MLP neurons of a small language model. Each row is named by its layer, matrix (gate and up: input weights) and neuron, and shows model dimensions 352-479. Each number is 500 + 50 x the weight over its row's rms, rounded and kept within 0 to 999. Numbers have three digits each. A neuron's up and down rows have the sign that makes its largest values positive.
After each neuron's rows, "fires in" lists the words (lower case) most often at its 100 highest values on Wikipedia text that the model never trained on.

L8.gate904:449499514491554477520603583495505521523527552514484553542564458524499438511407486552431486553427390496498516461522492442525508539510503583507572429531480466493499537561397509533515459439435520421466446410466471573548520550497521450535590441437453511454459569541488635460579497484536506451435549419490518528538465437554489537509505470421566470558465589525511606469540419433563508516580
L8.up904:437543447595512451544598518513523478473484485571518486494478540510515437399485483485536508478467468483506417458571525547526510546524584442514513490458548510471447495557521468565429563519514399500533520411539563498501538495530603489541465525558460421444515498532541418480441536435568504549561467607488506388429547625529506526418420476508563498533476569542427474474540466531472506566414
fires in: "the", "a"

L2.gate1140:445515504458514566553534530483466434490525488492463571484494580442427554490516544450472513482514529504518560471538569502562529538498433591450594478544500532495537434490485517434456463620400476466499441482466519452453538526534428503545466520477550520538446428497524471493405517668499488610463506516472492479472425481469478448444515528488609581488537535500479537517525405445518492476449
L2.up1140:507521526517464516529476484520493483426541499490559681473375483539489460477462539470554504482519556494528597485504474477582568526451473551408548510492486555413522519471411515408524512497530563576531560466543502478511466531538440491544391567498487513547519474551470502516442496554442449577508522563433379541460409540416537452486419471441556530462579578480530524515504515478452537446544
fires in: "the", "it", "that", "two"

L7.gate213:461345550499456528539458496530460571478495486426440484543558484460461529450514562482525530512573531493493401581544540466416462482464558551494546390533552434479415570485497586528481550442505583526526438517505445446458483485422407489421499521506465432536464523529523525513537535456512444531570544440515531500592440471590509559445547495446571476522478488457568492487439513516546386510485
L7.up213:532521519491490520613467600589456512500518492472524557518563492531574459417605430467513450453441435458416418412494482468458525501487490556466502507597501534459496487503449504472471545457568571484440451399569537463520438511557487459527453484559563623485480543441488457475461398502597463553481420550402477488515526539444581459584487468484550438470565462534426514498521537484523593441482
fires in: "a", "years"

L2.gate10:519452502594523459393525439453526497531516531429522695464438559570644538445480490499533462434477502453486487561490492463544616432536513491468514473506480466579479494531500518432464541438486520483563463500458497518487402503502517527452481456450466449523484432535506464521558400538484538531549568493468470543488474485533566478463473405476557460520502576430501451469499398508541534447488
L2.up10:571430519563485467448497519570472515482500576525533611495473570530596479511447510436460405466535517526476475519448524459573604485508530618509514442488480484470452391584506571409503527473432530470516503508465505482523487519506546507550478428472593401413404535499481428551528459472598606546455504523480560436444469517478504501477480480477627518520534530561485502436500454500548497520418
fires in: "the"

L8.gate527:447530476599531437437529458549544502522549516424455485481483465495482517579533487530479510400446546455446449560528464521467578514427508489480415434428521460522516471416544471493524498528491456434589532520458500546452499582495536558491624458502488489460459634569529479505455426496456433440477489427515487572563463549517471633505466560456475478457413492551557568591481544498575505523569
L8.up527:468537420525448478374475449497539512502442488479525419436486437475530572505586512511495503444449467477540434509479499458500479514451584530511544501509483509425504451480503453580456607517460551451470499503449485470473532439551433554506425507528553516424510492524499440526463533446543509458419478525452480466480531516495468481515594439469720530462450494490473438490596587601548430549432
fires in: "not", "to", "more", "no", "given", "t"

L7.gate1263:540538467582492501426520462529506483442535496513499491500538557492536454469467502584463503459477435429488556479464550513589508520450524575485501431493537488412401622504546461496576481521518515516549475454369338439471535527477522403440502595597502551470463436455482527495511529483534499498461543431531418407386490501477445441542509495485542483499481438471612526428534520492508535477518
L7.up1263:531477594588442563542548440503520485520530492510560463418477486417443457553508511432433450481530543521513551526545527523507484554526475515491413499496558418484397516565584479536445509471529558542607502537484448469531547492527469461539568483554468536470491540398551455470502423574635423471515483532509541499471490537574407502466486496478528583490490399443517561408516536490487603484498
fires in: "a", "an"

L8.gate1644:434504504562494523490497523546392470493531551444487547562469503537508472513446619549492430540547529504512394391519422442551483530520575489490522494518451575555437463552505492540524520497476500408562510527422468534559505544577553463443433510403595436501501452477461492473480588459471442489409563485492473520514423469543427500488608578569473469487496471466516523647523423506490451516541
L8.up1644:522525537518427579466434435459518406436517514467538427496475488491547502463505488471508489545487530498512457541477495583427453488566439564469528578530453471484462567468521471540549548588521479368447520495616471535507490554442551476416540549563476509514453575592587498422560593425455488550506536500523561491542537595485442512659470510541563429457456407496493553526517551576467547426401
fires in: "the", "this"

L8.gate1469:462544574440513443484496513496516498626490511505480568472493524570461550460542519495405534496466445494528391516486509474393605511534461546485535481452416515482496448558546483420482530495552405483477465566427431430469577464463496465448442478527433535502578503506539593585595498511469501445456511562511440589551514636370564483475510571510389388452468466499457525427491446573446473513478
L8.up1469:486500484419472512481566538522443492563559533457544508552511540478358461459452472562459513500534529517463467519567513506555513498501542534378556561576446453419487511491449488500483606550604515584503450503525568490437439488413505461437476556508444463535571530455476547514466548472506481557415599502438533388479448575467555400445449554494448468480480488452435565502528442590469418429538
fires in: "more", "most", "less", "many", "rather"

L7.gate513:536546551523505493542592419449427466477550492554467476406521428523540469528443476481478539436505499490541520519542458573523526488424383513503561501631523437470533497542498592530506502493549340440432491473585403478518448518512470442384576507515412416528493330520466511482573433517587594547604500503493471516526528578470439481435513547503479578445489407419395511646477458458449574494521
L7.up513:523515546441497412528454480468467517450451489534465567574497484492603500593570560514521541470463517482520438572554544588535548498551466444497446513520435418440493564491447459558435472498533489444555535484557525522580424494475567467550495595569492521560484494454498487455532488572491514528598461552480551557429476392420458439531466290442507521517554433524510528463510412400505511508516
fires in: "who", "had", "finished", "aged", "scored", "having"

L2.gate1403:527494491498539548420437562445555507494545457441474557411513486510520400459405480457546438361531463424538513471552461528562509537494458423405443494501614587464560522479484474545523438501462484544456466402497451433512511595538564472514457567424552487432518496499540434421473490502521494491440531465436450509513470349489454568483534378466531495484501618528457506523491502583492550443533
L2.up1403:527527483597488586450432543471572431506580442479469520457534456582481447464485463440557520436471418454466451436491459479569507529498440480446486469492562525485469491476548470537469469487429524509497407432506479506510528512439497491508427582466530563477505480449451483491423487508504573535481543423458474517523500389511481536512513391447589502559416576470420522466526542561461539453567
fires in: "prince", "king", "crown", "princess", "duke", "prime"

L2.gate1204:455581516487505527545548509600448475488518563531569474612354561446526466395545525424547489432558439544513496433482551515454576441430440498478462487535482459484469579544498440562469497472534504562492514538487431487469521375525530509558506537518519507532455514521572549460560515501561523448457434508527561523529560524534517479509591614528482491499519463613401450490432513499544555438489
L2.up1204:443600477481495564486511579496484584539477440505620461484491500614512501463468529551496481489441413427482478526545493457456572458496560456475523579412511481507541559529505472516446502554466475421577518549453524401515461528434530434619514438541360585480551518490561494517560451480517565506524452549396392492537486500449409466516465429472559460505509463406472489473504498425528541483534
fires in: "he", "career", "scored", "aged", "playing", "played"

L7.gate6:501510483473514521517504511459436536536512504546547529479438523455503445545498446518473439523550671393526469507534428501481477499504580439532472546500533457505418519517593482529448500539510497568470576542422482520449427444501514550428467544476489579564479497479486518446422494598492470518495497509474405481542472510470470441596517521475528477463388493468572488470439476350432583501486
L7.up6:559535508568499554394435463522496453445451489508526575542603489533503438465517534449447522512422533523485466428490607502491465485513521463458503558477472487460494478493538555526481426549506492517579527521592469530404481439553431539554497527522504454525540499471522541519393538559415455545522506436438460520464484491549479573500480476446522387473559559537564393489539521410444445468490
fires in: "there", "as", "and", "lexical"

L8.gate262:493484526487521500501526428509489492455601498552497464501450496456530505421443484584468573508498561451550365482432498530563434527475549513494513472525488550483525513487464533525491469493448509532406498468602484548492532491532652543549497508474445391526471471452553521552456551530485479424360619518576503413550478569595419584445413498503557443493414554412540399547463497587569438514525
L8.up262:483539438615534467462545537486560509497540516490498490496480491486415425522524499556572560426531522510515574363511494507504502514465496548513497554488505568450413408528424564520489527553512641446482505540563495429526527579504487562560490447598482437508490496566552587513619446478478426496449396530491567520564621482587509592551561523557539569491498493470546386468460511496426533475466
fires in: "in", "to", "of", "for", "about", "within"

L7.gate135:512482536560458459436484379471500497514489573457481512579461476543547376421452577512467519573551543482495455525495562437519409547455464475489515429532448586417533521486597472459514456476589539494537511398573486455413492518550430422418479468534513473467560453476606419558570523475534438421443403461530585485521424493558325480524421414532519498553487638433549479507519458465468452492526
L7.up135:544509536443541538429530536541439536433470552552522542495512524552581421410551525418448556568505507528496586560453496567483482498566559581536455621531549466456506521527465419524510407523516391394466484484502519555520464542450501411480413475439583553490500448492455492447500430541460551584434477530409504533448535526487453564570543587507429484570537452542509437530498575542555500446477
fires in: "of", "to", "from", "his"

L7.gate1546:498519459570478557510495505478480547578537491505508515475502542494467476516491534482551486573505496495422424516464436536529569468420520511473444469480482563512540534531499509466500398453480476482358479462458505556496492522573510501519538503476407471491550393456474520500529555461473460468470533494455454494529540382469533513463508399455504437469542498484456476503568512484523483485530
L7.up1546:515418413510508620489453468482538494569506475553537475512395495514528546519520417511538507426590549447479457487474583499446481584472471486415541550536512476493496464529491568497555524543560533470492533450583501502419509562633480486431399456492564494533482545500419448490518497504527559475508481460438542418480470539407472555510535530463517485612528536450511457470493534572502465604456
fires in: "to", "hapoel", "not"

L7.gate644:596509477437555458431533490472528505464443467587542493522521561496506444477526532477515444476398451394529492540482466500445453622593506516548422521494563504522496491576484457468481511542482518530494458569478431569535581596522536493465459523507470548445541504499434506427498451553554434457539605556516532485463359463473557563480443531548550479523585450460399401461570431497576468436486
L7.up644:522495479494580414455560459427446507514451567538492474451566434554489467559458494511557515571460451397468507474474522578498551445527556473535393549400539453529483564534475478516562467528465510490446529412513518496496534514512556516498424618531498510453484490476425452490498513524546499625563469468521530434511453549516482598446512453586504519495451487532467483400412518393480466471528
fires in: "that", "it", "so", "democratic", "such", "0"

L8.gate436:453470538479441534465503560471485416485589507483484512495475439491518541475462566546470582476465483535529440508433513528513452506432550522518450638570471475571481518400415451501594462580469536437471549566508398523532492523518481497537416507519580476525467418530516472547455510503561560447531560407527414485542420516458533463458445486525467538470486491488511504493537483596534492538425
L8.up436:561564558468476507511427432480484478494529522477512498465512528516570469554449421573470473546495431471510432574532515502542480483555520579480392524432546577525368456569471474503442519531503455551470459434508546469545460498529520500445450476567482472540432415460483408507460371519401552561449505528366545481524455555490446546476548515491503502525473523527456492531503366488396474454471
fires in: "that", "who", "which", "it"

L8.gate1536:522537494542428429502489481521591444424506446417584526484452440482529617529551504402485478488408491462425464473546432533486437496430625447505504422524415450507415448491536414511533488593486445446499520527471511572437541535501614480438418490471504463539469572551562520491459560481474482397444484452416441448442541468470456579489466588437646515461460401459484486528527491508522546536560
L8.up1536:490434492510509579506536511425507493532436499450481515510497429516473586550552563510513483451437470457376519514607497539393447492594577572482568471480476409547545483522495519478621470430477559501478618574488554570569374491454472548475503551434509434522396537473509498553478444506540556477584491517543496506473566506570492542514483376513383594464556569456495476513426409444509512437529
fires in: "at"

L2.gate1468:425483479449425449551490452514519466505477422457463485518543447487481487545484517445469546504419556540478502556435452574492433557410476565579488525474511541546511482513432497501494486466538472505558564495497489462535482567519525537561543412560432552528432564505571502540587459535546540506622571466492541552548493549494443467470444430552449438454552430487424412425387483560519505516543
L2.up1468:490484483490522493542538534495523409476536388528553468431557453493441561567434470488472553459449554483480497515517460599544489490376492517460471625464526511493539533425421496492541500452516549526522477431452407473575451557492501438558608507530482510509595578549570542512589597511545521477514519461500575541552431588491480511380430506539458478460501440472417506467389527525525464566621
fires in: "day", "night", "hours", "minute", "days", "week"

L8.gate157:528492513414489503522539481523410523485452513452462543490454435533505520617500451560420495496460489561471501519447433522488428442567498485447621430376524462521595495522517600469523500576517511390497515570455451531512526478439514410516559588534542515533549502483461511584514482524457498430479565542406481583473438524502559570480460518496511466567397454407455559545489476557573442558517
L8.up157:561541563537470508414501466404462579511468483561436554508539566499459440466497520493547522567460510530435523546458469498582482492531560600495538552593594525502463485542487550467356493449538518524581464499483570470546521559590552459467544554430346527411503420393594598559565558399506479483446468459506554521487547562483622549499502487503497462556584505539415580622488470491508517446427
fires in: "more", "all", "better"

L7.gate676:509517538487588450468469553538550490520502513598521476463404440374454536453454545468469543473483493449589517458548558574516503464448428503493418526486579524535555530507479560460482574473514411501449454529513354559386564528512577559515565515481548510480462473452567430462458478574502517453528437472497456563550481508509484459569487511575509506556492446547436569483565445590451513503446
L7.up676:503460420555459474467488434610535386523566485478436512525488586372491482524567496456447521485416392442470561483482483459530528503473527499549446571489563518501447469561524486493461453433503411552466556509513517548486522422448495515510472477480504429526560526480522487567473433538548550531492561524613427493555391413419503546485522412479551487598538515481495434530537460494449479510492
fires in: "and"